config.yaml
num_hidden_layers: 12
head_dim: 64
positions: "learned"
qk_norm: true
attn_scale: 0.125
parallel_block: false
init: "normal"
init_std_up: 0.0269
max_grad_norm: 1.0
warmup_steps: 415
decay_shape: "linear"
final_lr_fraction: 0.0
max_steps: 6708
MLP neurons of a small language model. Each row is named by its layer, matrix (down: output weights) and neuron, and shows model dimensions 80-175. Each number is 128 + 24 x the weight over its row's rms, rounded and kept within 0 to 255. Numbers have three digits each.
A block is one neuron, or neurons of one layer that tend to fire together. After each block is what it responds to, as a language model described it from the Wikipedia text at the highest values.

L6.down25:110098115129120153138148100124135127117145141104138137150093142090123164162098159156127140127102144078144101113118149156088148131132146185098120123104142139112114130156138137139106147142165121145154120155121091157139115128140166131094091143132108121152160156160136097157176109147106172121
L6.down346:113086152099153157187124101125092172152160153115134120099112104133116129122148088127139104134113162105183114115099153126156118128131152124150107095172131111106139139177110146161155125117087147150118109135086142131147165136080164158150059095140124069165112134160131102169131129145103119112
L6.down517:135156083118110100121158092116126117134129169121155098122147094117140170142151168078118123116129144101127108118084154139116131176143136138118161176125177088140138146098110164126110142163138110151112145118084104150145102106102115140121121176126162091118138134135114092128128150118156169109
L6.down545:149143085125111133140111130124181107130148106104115136191135084146138135164138113117110089109092126120152092087097135186094099137124162123141147155116120135133110109144130105108167166105105121132141093124115121142158104135159122108091143165094150069097145125155110139119132156116077106123
Final word pieces completing role or occupation nouns, often before a name or in credits and tables, like Direct-or, manag-er, cinematograp-her.

L5.down98:141100129090110106118177132114149133155100109104140098138138134128148134154138095154097116149127097077129101156128150114110090101131174172149133169160116106083115094117078085169160128124138142110124177124131158163156104138173143153132098135107100107152131154108110126158113137131121164135
Word pieces that complete Wikipedia section titles, such as Film-ography, Career statist-ics, N-otes, plus table separator rows and paragraph-opening words.

L8.down47:119151102107105121121155114155117109112148126120102140106121067132174157148148119173152114126130101094127142135102141115140179147133101160112108130116132135123116140139128132143107163131083174130084115133066102144133130123145164150134102118123098158136093110155148148154130149121147120151
L8.down129:109105139120150147109122153140114155101060107139097129144137137154182099131111151127097164097145124137104142124123186175136105128166129139137099122104124167155086131099121123107151159141126118122135128117092109121141112128151143163133149138128129121141138125149110116145138122144100112105
L8.down242:112149166107162101093147107120127178158145137109140154109142089134114121137151143114158108107128102105145143150130130162145138093121142136128165104140084101133135140138122112132102099139153138132135161104117115116090093151180129172103139124135131135154139161131136154182141153107137119112
L8.down281:118132148130128154129087149128168131133105134140070125121139137094105143145122118150127141143107136156132105144149119105162156113168114078106124121086098158118151111120104104156129159111135150159140087117104110145159116169100120147154114101108131143146062103089106078148141140151173140140
L8.down284:139137110125146156109157115113133155173166137105148143098119133148130119120145092127124127183104156140124115064097151138125131148121151115168141119140132114160159086095080137126141141088147107109088138131098129160142132131109140129132109163094111137121107117088103137149156157150114185102
L8.down311:140117170143065159132094086115140119175108096142101153093139092177110113079093122100176115103115104119113164122142116119108116134136132158083142118157123132145145147140092138139112123135075131110121144126132158116131152184090129069100110119145127107129124120152101126135159107112114168145
L8.down334:107156184078128111125119125107108126104108129127133155197124136120134143138120160129127141126106090109185162078147081132076119118089131076115112139142150141099116105116147100103115111159150148093142132171102134089162112133139123151144131139147101081126084100175106168138102093120105125119
L8.down336:085122143149092108146092120116125103126145128083150149112102128160134114088119122123146128120097139127129151133128124100146129109135103160178118137159140133116117047091137117162127158118138171170132135173118076160120135124129131146118121126113129115134106108114094105144135156114142159125
L8.down338:117128152163095118128193123135086115137108192146102117090109130153127151151127132128139150091135110103171130161100135119106113189137161108108120093091129121144128112130168106114121125102136131106143089104145104104114147162134114145075106124116143129136166119095141093131145183110101094126
L8.down389:121134105104118095123126099148152152147097163147077079124135116172187127130127131144160141150133119107130150148154129128119080123130131130143096140177158158134072132135114140190156154080137105137109114104108125163128162162136082148157115089122152072117102114097128135166130134126137162151
L8.down454:126130128141124121163156108121125160127183118129127101086097125130122112124099151141135136106126129072142128123129149123089090108148113144124142149099151117121075140120139175106127126103090137131141181189140148115175102119123136121092122147107156104115133139175133102191128121170138128149
L8.down478:125119125105114136125141115105092116101125156118143133143131113173127156139156131127167140089119123153147118150129125119151166143133123142141104089108161135091142149146135097179126146139140146153101140143103105112142122165118148158109120106140164125107134094128091093144121103140088131102
L8.down525:165098171109116098108113128157181134154142095158116147126121107113152122110176110123120099151145103080134128130166118114108124114137088125112097086164127184154111125130141121090123128113143123127159090140131118130146119165163130151131064146134135111102156144094104156139116146114136145131
L8.down528:160071098125137153118124096127136151086122135126154175139151116140115085127148124151168107158150073144125098129149081101153140159139120104111124136137105126109118156151152127133138130148108118138098109118096146117128090158116103123106128141181127156099119148103110108137114116103110104110
L8.down532:089114111091156079142131113133113118176142107112124082129112178139126146111124182117126126082102153125108140152132118113133124153123133147115162136115173090154141103121126088121080106137128136137109121150154088125165109150121138131147129114134160130102125141125120185164114130152114146143
L8.down564:182110125109152076167127138132126170123128144128117129140135128158121103140129124125099117140081122181136113107116107143127147167120130144151133151141146155130146125151123102167133161111121147132123121123122100138151141105101089115090107122126140146123107174096121093135147112090130114125
Second pieces inside split words after prefixes like sus-, ex-, s- (sus|pended, ex|ecution, s|wearing), and clause-opening subject pronouns he, she, it, which.

L6.down121:081147144135124096082119154112122060131102145117115134141126126158126115105117182117114086112146144109120128128113143115123126117120100144173101126133114099110168124105129113127122120098134115176135132175083127135144130127145110174134144122139148149146112169160146138143109163127141158158
L6.down307:144158181114141140127092114118166141114157118162087161159141188174126159149118149104091135124123148156145156119124107151089119147124106092147154114157099131103133145157143087119109127156145142095157126118103091110113224132093137099125108109140124142134110154094136136151143126150133102159
L6.down481:108128121143151137138076137114132102137100164116126171143109129163117115144144121127115143128124088167100131084110068103152110154160094125139121163123114141123128106145130108089096133164149151103155129104123162145111182142112115101130126149122116127163121135097124152106143097144098148143
L6.down520:093136112125117161144162081145126114135149122105126124098117112136136177107077140162134131115112096096098076114127170129137125164141125162142115145145128132167143086122136142121192173122133104107104097145128126096129098118130113128095122133090163122149106140153145144132111150089144110141
Fires on subject pronouns like It, it, he opening a clause before was/is, and on mid-word pieces such as the h in Dhar, White, Delhi.

L8.down0:143148089165086129113138127128132131138146103141146139182149097145122114122115136094102107113132133161120152158133125127153171107169124106123110128120122135141106134094171148182095106100097125120080105110117126133134135145088112136153116129136142126121125143122076123149110126142184137132
L8.down13:183142097136116095124154115123147133142155084169144106139104141170105094151135129155114149133094122135120115098151108142111148147154142149135140095108153111115087146149116156109131165168109159158093145130128150119117101142091129104154114113101089140131163138115157143149121109094126123145
L8.down164:103188102151146151138102138129117104144133125132144096122088119140138150109141179151128123119126138132095100126147140175131131167102159157135137179185121152143107131096120076112158133162144145109118139120098117133116156121171181147104119155077130143154148144129132153146170117138135145138
L8.down219:100131107131095122091154132108093167125140144129124115116116102128083140125110126133145141126196119169126130120175120140140183109128117094149136140110126132108122154136138106110092103087174137108133159130120126173178068116069103128139138146162113139099128143106138137086124121123090129164
L8.down341:136163139057140130129175130098123089153169117153114173208105091097105113119121131123141133121145135145135151130096162142124116144136106103124094187101144132162102139144169117117153153113172137113168131128133140127151117157129135127120142121071164130116112110134080138122120108149134128136
L8.down359:125150171104142127158158101130141165116159131102131121140125123113075171149090110168102122119150121110114151126099159146146166110114108163105121109138133103095105088132131153102106123134124096132114162147142098115079121152206133082131121154116112098125101143151154137146163137117118119092
L8.down400:115167075101169118181143137115133150151104134140131156120120109139096146102156109153108134139147096104103121091155126123138139103170101162118129128082162119108122125109080162142145117120115109141134115121151071120111120171126113133104138118131124121133095143133109131144171062134128147130
L8.down444:125118098114141117152119130104137170153113169123126127093100144108103120140127149178130079108136130171132133121124140107124092116125126093145102105121093171087146103133149137125115114139157116167128155064152126140094111084145112131145156124096143113118111127104123138146102131130114163168
L8.down462:150162111114168112099124102113146121100153122123113110161091137158123111138137151144172118106103136141110156123095130117119117094118147159108133082114134085139150166128140142093179167110117106130109111126128147131149140133120100104144151139095108127136115087127104082150135140107135110127
L8.down463:116118105144143115136128092142177142174128118106118114089104187087139097108187171132117119130141073132101124088125156109127089168156092136139103132145164159115082088119122121150155159167109135118103123143122154139130118100109151173158120136115143069156136112136100134138123079109098138144
L8.down470:060127183141134173120093125154124149101129146137108108182122109138146124118105142117138137113149119130125147127106107105156114147114138122104150122183140114153110122161153113132156104119139123150161095131106102135122118136159110113139098129112091108115153125122125136092152127143113105117
L8.down474:099152146157097110093120135110197111161170151101110106117113186118073157120129122090145167105125145092117116135142145152188144121135122141113118112147129082120115109136167107124074134116150164137100185122136176160160160117125142096123112141116120119147131141122109137158168108112131155138
L8.down486:136111188094082125094093168128110130110115137093136137100147121100139118152120126164089112134147111130127099121123148118157151118110105103130110070065133122098127117122181149144147175118154113129157153122097166087146124163127101120121171154095129115131126158108127138100134151103137110134
L8.down490:095117131115113095106150114119118127132117129155116167148096168122145146154113142154112168141136133152166101131137101122110172155138089117118127168086152130147115158134130127081117128091121128150146128146116156144153126168084095168086079141154137116117151118120098128109140139119140151057
L8.down553:128161131116149097166101147101129133130074117133138085143133129121138113113128128129137064113142110148102110087112115137165114118108137160128142075128120142147161119093129114135139144141128140105148155133105092130144167140102137125126142129110171121160116131144096126097142131096140159131
L8.down554:073144121150122111152143105119121114133145121115093146139169135159154123122153095157136119117172140119079131141127129113149132147126133114125169152124164144096151156155152132129168136110161156118127118122110088090177147148134122145168079138111134106108108147176130091105104127128120127132
Final token of a Wikipedia section heading and its closing == marks, e.g. Biography, Career, Political career; also word-final pieces like Arts.

L8.down54:093112142151176134138127133109118139087124095131127135164116075111101117134130126128150149131141162136144109097090118156103139202168109141146113098157132126094109106123101125188124120142165164151150136130116129088131111109099109099093138106134094133125132140130118172148112125123166189139
L8.down91:199136124135131154142097086124119125142132159178145106112135161101120110069141165093129129107115140101133147082113138182103149123146108147100098156072098126143123077159124140101119128102110111121129140152156123145137105140117183121113136127130116145156125148156104135149131126138141136096
L8.down119:118128138134092115104116122073135091136125130150136133141168122097094148130114115142143116096157225126164154155136118133122145148115122105103106156123082123131132138133163135154109142135125153099124167174165138117119119145165149109142094106197111174130121143100150124125134115119127131134
L8.down152:148133124148163158041127131134183131132181122136184161139148144128123168119142119137139106158093166137091101154103126157106152145128106108107098091109075136121102195116135157114134126149077135131136097091133128115116069145127116132157126109156141148113120115168165128138127119135079136121
L8.down244:113158107144158121191146083110157119131180141073123084145121125108162113148125137122141132105112132104084122154116129153092133132141147175123101155130120132107083133100133129099147144157113150091095150142113124118128143141146164172152124137129141143159115137110111180138187082161098137085
L8.down260:124109155195172099146163119126126123176133123109121116159168149122127166092119117134137095145081144148087109087097186157128136129086107151105132118114132130103142128165107167130145133120128124128106158120120120090100111111136144110130129156144107139140128174145129151116116152082134140108
L8.down266:106125105150120177131152109112127095110163137130084114110128142127101134125152148139164106144131102139147164137137130152153118116141122147123117128123142119159124095130093109121112130082101132125171112096115137142082167134155161119145079138126142162133089127149093091143133118152151145088
L8.down302:124129153084154139132143108137140124132117118140122114138119137111091147133129123135163184126113098133143150154158100152149107091110167157091132107110093128093158156128145151141127129149161161142166098113167173133113142132096105125128126129135152114136146123106120164109065134147117127101
L8.down323:140117097130112094126146125120130123156139156124103124191183130158164130106145121162106132108061127114097110116159163150110162145173118130114125119138157161113086111103170155108106164153150142108098166098131125079137140133156138154141124135113101143105096106140146140174156101143122118106
L8.down353:155110105134160127134127118105107083124129112133142107100123119131096095137092167138151144142118086137085167132130096120157090151132097147107141137140107105139132107128167157125138118119115140121101159166139108149135197132149150124139103122137106134128104124102150162184156101101112162132
L8.down356:135167142124109144093107129111141100108136164089117080089111123122099122126161168103122132105096163160136155079163132136105128101113112142133117109117112132126096143150144111143131137090133142097141161149127145111148081139135151163157136112155097151161140107087117121140146103139100146125
L8.down394:098181134161122144132148131143113119115087119165094152158111099097125095156135115100138169135150113146151112175131151154173139168118113120136118135123131100103155116154164109115121123145089156137148119116129071081102115116133109116116115121171142121121117140077113135089115095100132150133
L8.down468:112146128106076131146077130131103129109143106134128127137137150100151153142113116119149082176125126133154129133114142115108128146106147129164180167116166109172156166125127098147106112151106126134131143111125091094128131127129099092102089139123128120145146141154106098121138107128119181119
L8.down475:146086109122081114093131131140162093112123106133140109102142144126094129145170088119140133117150122098170179133130120161107124105083086102128147131147097093120109095123116155137131139123119157097157132111164132171101159122091101106157134135091085116104093136108120124121151155170086150178
L8.down487:128116139149128133114115102128167138091173109121151105120106131126067160106122122142095120109162103120144118077109147148109129118154118128156129107131149087149120115168088093157172119146170089125153122136125131163123173151099094157127175124104110117137101174129099087111144144142102107146
L8.down508:142159162116077134152113104097097148120122117116126188148122135155136130147122090142146146115132133129168116116124123093131170135079136124152113139094123155109092116120142146115145141146136104166165174107155108137122173116122130093163141123173122132112109129069125130204130154112113143122
Agent-noun suffixes that complete occupation or role words describing people, especially in biographies, such as broadcaster, politician, pilot, director.

L5.down249:127110132160133130163141099118121165160162116150139122174134138152145145143159138127096111141123130104097109111085158191110126140118101160109152124164119136169142108170113160092143106125125177124112124125124097137099120120168125103130124134100106139135119129085119143084117092143131133152
Endings or heads of nouns naming a person's role or a collective body, such as the -er, -or, -ist in businessman, director, artist, or group, organization, member.

L8.down3:106134127137158141102162134143130139133132116114151139139175133103129190140125126141169109117088139169111098119108107140139133150129120124122126147104142099111133145143132092111140115100087177141076123124129141141125106149169099164137125161124103123135096138164097121159115118137120149132
L8.down36:138132143139127171120119101129123110174121091107097098124134106139168117145111160091121147130167143114074121116135150174096073124175148155109154137141145129111090136135144122122117132113108162098106166127112111114106124136136132127104118132107138122138133166150133141103161100115118104159
L8.down41:128123117142115144134166134146156164127144087143142119156125175082130115083142152122109127076132150172109130148115101160142097135110170163149069156191094128166128168114118148140134121112105153132139111100111156103144092102146119136132118154139151160100155071142128103154120120133087119136
L8.down84:126158146110143117119122132139107109159126149150099163107128110112113173107106114145140187088117135104121124066135122120094073112163117119083100134129137118082117126154131129154166111131193107150141129140160095144144124131132079159070115145162120113157139119119135147128130152089120149142
L8.down137:085122154106165147108138097142138104103168164143102117111113144089149113137121100122092145143109126164161111143120111129087128124090063122132126119108154067136074148167116167131130169112118085118149151173110166123143115135137119110143099117118087141119117142170143100151096154137160088143
L8.down159:097114123081149186131108132127128179118129112135118115131146120118115129131177118165153127136142146110144105100149121124129107149161141097127096140112111125135161115162121163132091123178142111148149144124142150143105145148140153157114128137158161151103124131088076143170136134128057123150
L8.down225:147115111146128116145129117113087073178148110132135158129133117127164138116116132159120133108111087178104131114074161143147062117140167143098113142135144117129113153122160113143094133106132152105108105145078143137139164163133140180169159093149144123149184103110076126099130117114178141102
L8.down310:086113069122142121176163149167146117137131140117117122085092131137149145152140106153107163154174112159140082133134111143143089106098136132134149097115132115064105129146131136160098122151108137132125083118112133138154129096132123137124169138167131107133160133164153116108112168091120121127
L8.down361:125137156112157122112097126119150097139138146124101090181148134086143162113103104113110185078103157143133152117143112117145136126146090139089140126114109107139138098153109126114098162142091119130104180097137108129095145133120168086124103115117118123103138131106167138135129110155160161141
L8.down369:154113119072154111116105130123145104113149176109098122151131122158146121117105131115143140113109095125124139108096134128128115121117165144102153146118097133096118117118146107088147121130135159100103177153157111096159135105141139127113159141157129092120195176118130157091130127113131087117
L8.down373:138099132096116083144134136117088157127131131147142142133151071080136180094123171128081176082143141172142115098131138157111143109120124157137138174104140115182128151168130126113152101165119120105114082103103105143150083156100109077151111151108123132131137141139133082103124123108123107137
L8.down406:132134120135135109115136094130090143161154126124124120144129142133122131103111118153135102084080134121127101129119167108145094104171093124126085143124127120121111115091132102142136149096138119114118114143131066114131127173136145155096143126117157146135170126159148096111129142107124120151
L8.down513:149133155120118097155143086086148100118119092150127114141145114106117130128118134137153146132088113154145136121099149133103126153123163141119139118086119121165138093133137127151102128158108108127129206156084118135132167149103108093114150181155123149145155186112118135163169158159112127118
L8.down543:096108161099143160132146105130120137108137109123138112137123143135158120107134065117088124135152116144125148121098117099155158136170141161101103120118147173109147084110134147079142131129109142094108141111180114115098085139160171110148116160126151099098138162165164166128151076104162122127
L8.down558:097085114123087137162120115150123126084154127125102129114105144102123111111143153135149146099130130149120147162100105085117141122038152076132148152133150139103150142161163129154143136160093113081146124162107148127109140110146115128147084118179114092109102129127130122111109122120133118119
L8.down568:107158145133149111138151132116164120142090147123065131109182127109152121129106154129129122151136114150150081087169107147114160123113121135116089136145074132121119119146153129141127134088116174132091100070133104123094154148097134142139147139110152140138089119157133145095059144108158123145
Middle or final word-piece fragments inside multi-token proper names, mostly surnames of people, e.g. Laidl-aw, Will-man, N-ur-mela, R-ay.

L8.down14:118109088090149117158146085109118144137116138155116128103137125150132167133133080107134071111114085162153131127134123106101129109143118111145090120137155126135120113098085139181119101128132175134092117170111098140120119119113126173146131139097170125169145136180093095137169133127171147142
L8.down79:125142163122153133123120156148137143111108120118094078173100135106124173099115110137146115149089177155185133121150043129128163183109141117124122146157127130101130153130124097131111151104145119091132134162150118138090091128111149116139135122159099165114124150106131168149105172142125085146
L8.down122:139100134182129049077112151115129141118128122139126128127133148105145170059126170128102086132156092143120131113188124121142104115132126126108146162134141120117110094167117167094153116128161120110090114100125137099125129101129141110108163159122115149148090131138118127094137094132092165124
L8.down140:133080164099152122136112117142138175134118102111151144150156118119186153123108125173158151140097136150101099090129168189146128132141129149130098124140180086109096124103103153138127140124098129118108073116100126125144093136146163133097141121129127113125099118117136116145111123119114132124
L8.down142:083159134126134105131131088177126143164134157084140111119141118123148139054113148122093183076099142135121061126100194089133122129068143128156164112126112136102140130138114139134165157097136090088145128117105159094168117104125129123091106131128149145106116124118125130150110123103167137143
L8.down151:143154083165104139145093094110145168102106172042155105166125150120091131121160145149117163116121154143099094103116130125124111119080083140125144181128139146117093175113120145135121127090107153131153127080137133128091093127138122131140108114166100165136100181106141151118167131149134113152
L8.down253:143152104130119097097116096170119094094127124128126148114095139082105122124149116184106189115103124115150125128133117112142128132124155145129160128113095071106111141150091109133131114115127135152108134147134132161130149161107115123169149143175149143125128169129125132140152136095098142124
L8.down264:133145160127124109159134119155112178155149162119121104177168116131113128154132080139126138103113144136105130145109133159128145207169129132145155134118105160098096167135135120103110119116126122117113102078123107108147124087130140159179132098093150144104108144086119117102115148146095148104
L8.down274:096161112123092130146152112133127114123151144147147094146153130152095133113111116156130134131141113101130140137110139184100146143194132151139158148103099122132100079149104107115131135125183147119133122132140148126113151158090104091124116159108146160122110137098121129098133122128113128111
L8.down296:140094123118137120115144090148160142099120126131160147121145163136134115157103118113136162121129204172152114120165119163114113101162103186161138136106102113148083105072107135167153124125149120090095116148113102094105105142094132138115132162078117136127115097107129116109133148121093138154
L8.down330:097156151152123118110146127147103147161127132140123181105143110105119141103116111143148128115112116098120123110120121115170082122152149133103162146112145151125142103114125133121107088112100117161158101146145142134135080159175130116107191116118158095108106116085137133116122145087165095137
L8.down376:142160138154111131098117090110116125128120134118159138172124121114082150111119111098177150110119130112123135088080134107136132125137089132137165105101111136140107141137153121117096124084140151186137139144116130111173119122183123148108140134101118097166114135139136099099103136144140102141
L8.down380:137132168126106108112121096107123184093129143127129127145118126145137136151101104154101118121094120073145151143141111121104172199122151107124158120123138132108203124170134146122122085174106114140110129135147063147141105113124130130086154133102148129141124164101127134132172115125113101121
L8.down405:080146143140147120113124118161133128107133125107119179151145149129100128131102096086125141150178110115140089132086120082105112153173122101095161136120127078158134172129153144147152113148092147101126137103131151155138125199094127124161168150077088110080138129171139151142159116150142133106
L8.down418:125089121146152149135123131133119124168113107121158121120142156139140111132133116096118166103133120114182161109188123168103132134081045150098145092105125121135124076119120128122107102126146147123131102107134093147148125133141121165126156125163139153148099105159124163162145126092122125165
L8.down451:098098120093161119121089136162119139166148124139133124118142120132088107137126139151110143126146173140097145118148099135123084132127147143088145131120115141153126137149115128104142132171121112183184177153146180157140141135144132146168116129130090104169134110139120072127153133107133115143
Two groups: a bare space standing before a vowel-initial word (is essentially, have identified, guard ensign), and inner pieces of split words (herpes-v-irus, c-ut-tings, S-ull-ivan).

L6.down2:065156187158112112159146184100117099134114107132117146138150148112135142123133151175139137096157146112118132123141142149067107115116110206123141128148111139139148132137126150103156081129110101155135165125098095136137157153118172143106118094144137151148152127108071144157137094119111114140
L6.down49:115094136130127080168117139117112089135125116144120099148108135102112119153123154133163139078089122135138127095119151121093149109120153113082131156085163154132180153158150084120120098115166143122135167119114108106145189148157049142100107150122133112136151100109118139146093108159112122137
L6.down54:125066151162141091151108123131119141117098085097127147122131128147125110082100142086128129151149114144116143139129113121119180085149141164137200153129147115151155112163116138157115120133107106152124161158123105102109102114117107089131152146104121101173117176129140126171102141155142107125
L6.down256:104139133145103126134116108127163052137090142114182108128114164154107114117094125139112112114134113168133143146183144107120097125120144072113172115114104127124124135145122150156166116090134113108157128138174170118142124167127142096153128143156133111150140091127126140122118145133070123095
Last digit chunk of multi-digit figures with thousands commas, such as vote counts, populations and measurements in tables (58,285, 13,064), rarely word-internal pieces.

L5.down555:119131119112115118140142148102131114118087132128127115145116146131124090142083093108100188107138115105153139120176125117135120082175129164147143160082105122163104135105159094145102069145128175133109130146154141133133126119096116149122089158127166108169118078121151114125164086136115140111
Final or later digit pieces of multi-digit numbers in statistics, coordinates, densities and tables (2'1'.4, 1,27'5', 116°22′'50'), also quantity words like not, even, several.

L6.down24:093120110119139130139117110136151134094098143141134160115112119104139095123135112097136137176120149173157117114130109142105131155158148096146135143117126080102147142128108160097161110133178107155115101133132150172129104132104121135113160157153114105117142110119117093115154137151150098127
L6.down87:113145103088134127137141122147132145128107119129147131101140129093109119109112092122151140086187128152114129167151106091129146189136168108113156149118127109110149165095133164115178118139157116131195108126164151133110112146087091119141111119123104151084152088154168124101120129082129128089
L6.down294:174136129155125146154177160139144128097134143159168125126132117120116062163140104143120107100125117161117098147146097137133130119129104108144110111182153115106138092096174131156112157153108126177105104121127148153133129107126132109150133119120115056102169127156111131144158111107140086130
L6.down497:147141123123120160133114129111182118121153132124126136119102125094137101119105136149094094175114122125099152147089078099088134170124124152146116149114135118092117147104111085094146145123156170134141136137114163102149172157166136097126121150160123136150146125131174143115148103135127109149
Closing == or === marks ending Wikipedia section headings (== Plot ==, ===Diet===), also table separator pipes and mid-word pieces like sign-if-icance.

L8.down22:095108127108127133079155096142138147149083098143162088125140104137139094118107075142121134129166094184115096122107134152120139144141128141115133123134144115099150139133098158119117120114093158140144095127130138139146107142113124146162112124170152101144158127158143137134095103130166139122
L8.down53:115156121138094126098128123118120127148131151157127131138104147140141112109165112127112102125154118078164085102127116121146178152126108135132115074107166101090097141150142096127169123173116162136140153137123121134113097146118107107162146136139107145117128088138142107147134089082134140139
L8.down115:115128060145135154117106165125154118095117154141110113142163122127100136147111095122126139120125144105127101130183126118143157124168138160132078150122124169160097121148086119146131130133114104107104096105105105112147103141105138144130162143117136140167135129093125138125098120110119133129
L8.down118:102060145100097132117153193113107096118156104121179134107135151166117119100115108128073131148110119160154150132124098151134124094106113122125143133094085079128130149108117181139145136085168131152133146142159104111123135140130100154161108125100167121131137116137148143115098122136163134123
L8.down230:109156117137142128129123111124099128085089135205120132106147141111162104154135134144112134129184096165133086109144106153103131120146125155151122115121130062151132111125115152133106145122137126140133160128126109195153125165128156140142112127141103057106137135128113084131147123112145109115
L8.down243:102100127112140100127088115095110095138182099151125143158128148109135142152157091111143142119156153120151131165104152148089113160109107134065099119089104110142168159123098125141118156149069131138158147149138084155148096142106113154151110161077113126128077143106108097130174125141136087146
L8.down277:142099185114079116109099085134139126142204109099166112137143152146114060098130171162154128150104113166127124117150151149150119117120121095147131130134136129113102131157104141144131134139123116185174156111170115088124130096175115131112114110161090133146090144143095111107128106106142137110
L8.down288:141097138103129125107104113114144086171120145126122083144187105111127156103157125134116141135124145140130115143120098135170164128109144097138098143132170121131114137144121121123186175119162113116121116155110140125134192117154129131149146126153121076114095091122143112119127172109142133116
L8.down304:145094139129122172139153128135162130131115112122111140136155098100116100140114131140113147162120123128140178116138138115178119149152116121147067097119125111168115133141130139113127091168065119133139110122135135109084152118163117105108167124139111143115085146146124104121075093109068123109
L8.down409:094105145142148113137105135116128091150163104115160108185118124159158086144161120158159152113091186114143154133137153126148084096102125141117096167132149139100077144143158102142095157158145169138112134153146132132111144103117172173118116147160138095132118100105126158112116121159121109155
L8.down421:119128140159109107106118164141143123134119127139082180148156107115176121094112099140131116141118111141106106132160108110110131104155146097098130165150099126148144150145115132122106073152091110094157189116084144185097120152133129101141117128131150154113136159151130113152108135144171122111
L8.down433:138100129087156125133191127109118121110165148125165107110127088121177129138134128149127130125128141112141121132122102126127108115112133121147130111117133122172105134086137132112133189135106090154160155173157110134104126121129103117099132157123136117118108143135102162187125136136097131138
L8.down437:138144143118140137143103106107062129079155108172122129106138131132109145063168133160151137186120152116110134143173109171148134113134131116139104113123105094144119142118153069140126158084108127122159104154166078120105153130113138161160103131110109156124144109125120091113092133148132125159
L8.down495:114164123133102074165107111112088102126145177125117121115149138104122122118154167167137086106143146113102150176092131124152134152143149118111124139099145138138129143158143169112168115126155158144177143116118116117134177152116086125090113076110155114146112133106107118112126114111102111127
L8.down539:130155147123158116137107162130143123139130117132133128104125129105109150146163144142127104111117098116112139115080149129137166061113104123127075094121131155100105167115124128187175142079160122154115132137139131128152111143168190124142087112152128127126091158092111127166135142092118153125
L8.down540:129191131083095162114090119141121108128148140157115162133163115081102105102164114158109144104124121107100138094163180148111136134133128115173095096103134152106139162150106099119087118092141140136130129129100116109162072130109111117148173099141143138125131168127112116155133130138098129137
Digits and decimal points inside numbers, often converted values in parentheses in climate tables, infoboxes and coordinates, e.g. (39.7), 3.3 sq mi; also "ac" in teacher.

L6.down39:156173106162121131126137124129178114137104146154162115136177116112090158155116091114115114123127117166130110125120104103109127168112103140110175138126139144164143160097097110172177099138127125145152127146139158187138149158095109066148113160134126113137151116107122132106147130117111095139
L6.down194:119151113101159107137159160137163148131137171146114114133077103139085141092112107110078144152103129125131104139153089134132123118150125166131112134138116200143085126101117140131093080128134136117095098083155150165187131130107146097113153157157120158113123171133097114186082147105144131110
L6.down278:118168161090094110170117109118154105096135109131117104113122158096158160122119158129125112085099133126161137101083115115135133129148156151140102109153099114150132146138141148142085151146127132156159147154126158125124153101134060158113154094109124131155120138168128104176144149157161124123
L6.down554:132109118114115089096140157134148145137136109133154114170125150185098136110171134125091153154116116149126173146135074140111125118149113140142158126163105123109149125116148116144158124105160130108132055129122146132137135153119133111116180115128125078163115184157150111088161150128160153137
Second word piece of a word that was split after only one or two letters, e.g. We-ight, B-ant-amweight, h-um-ans.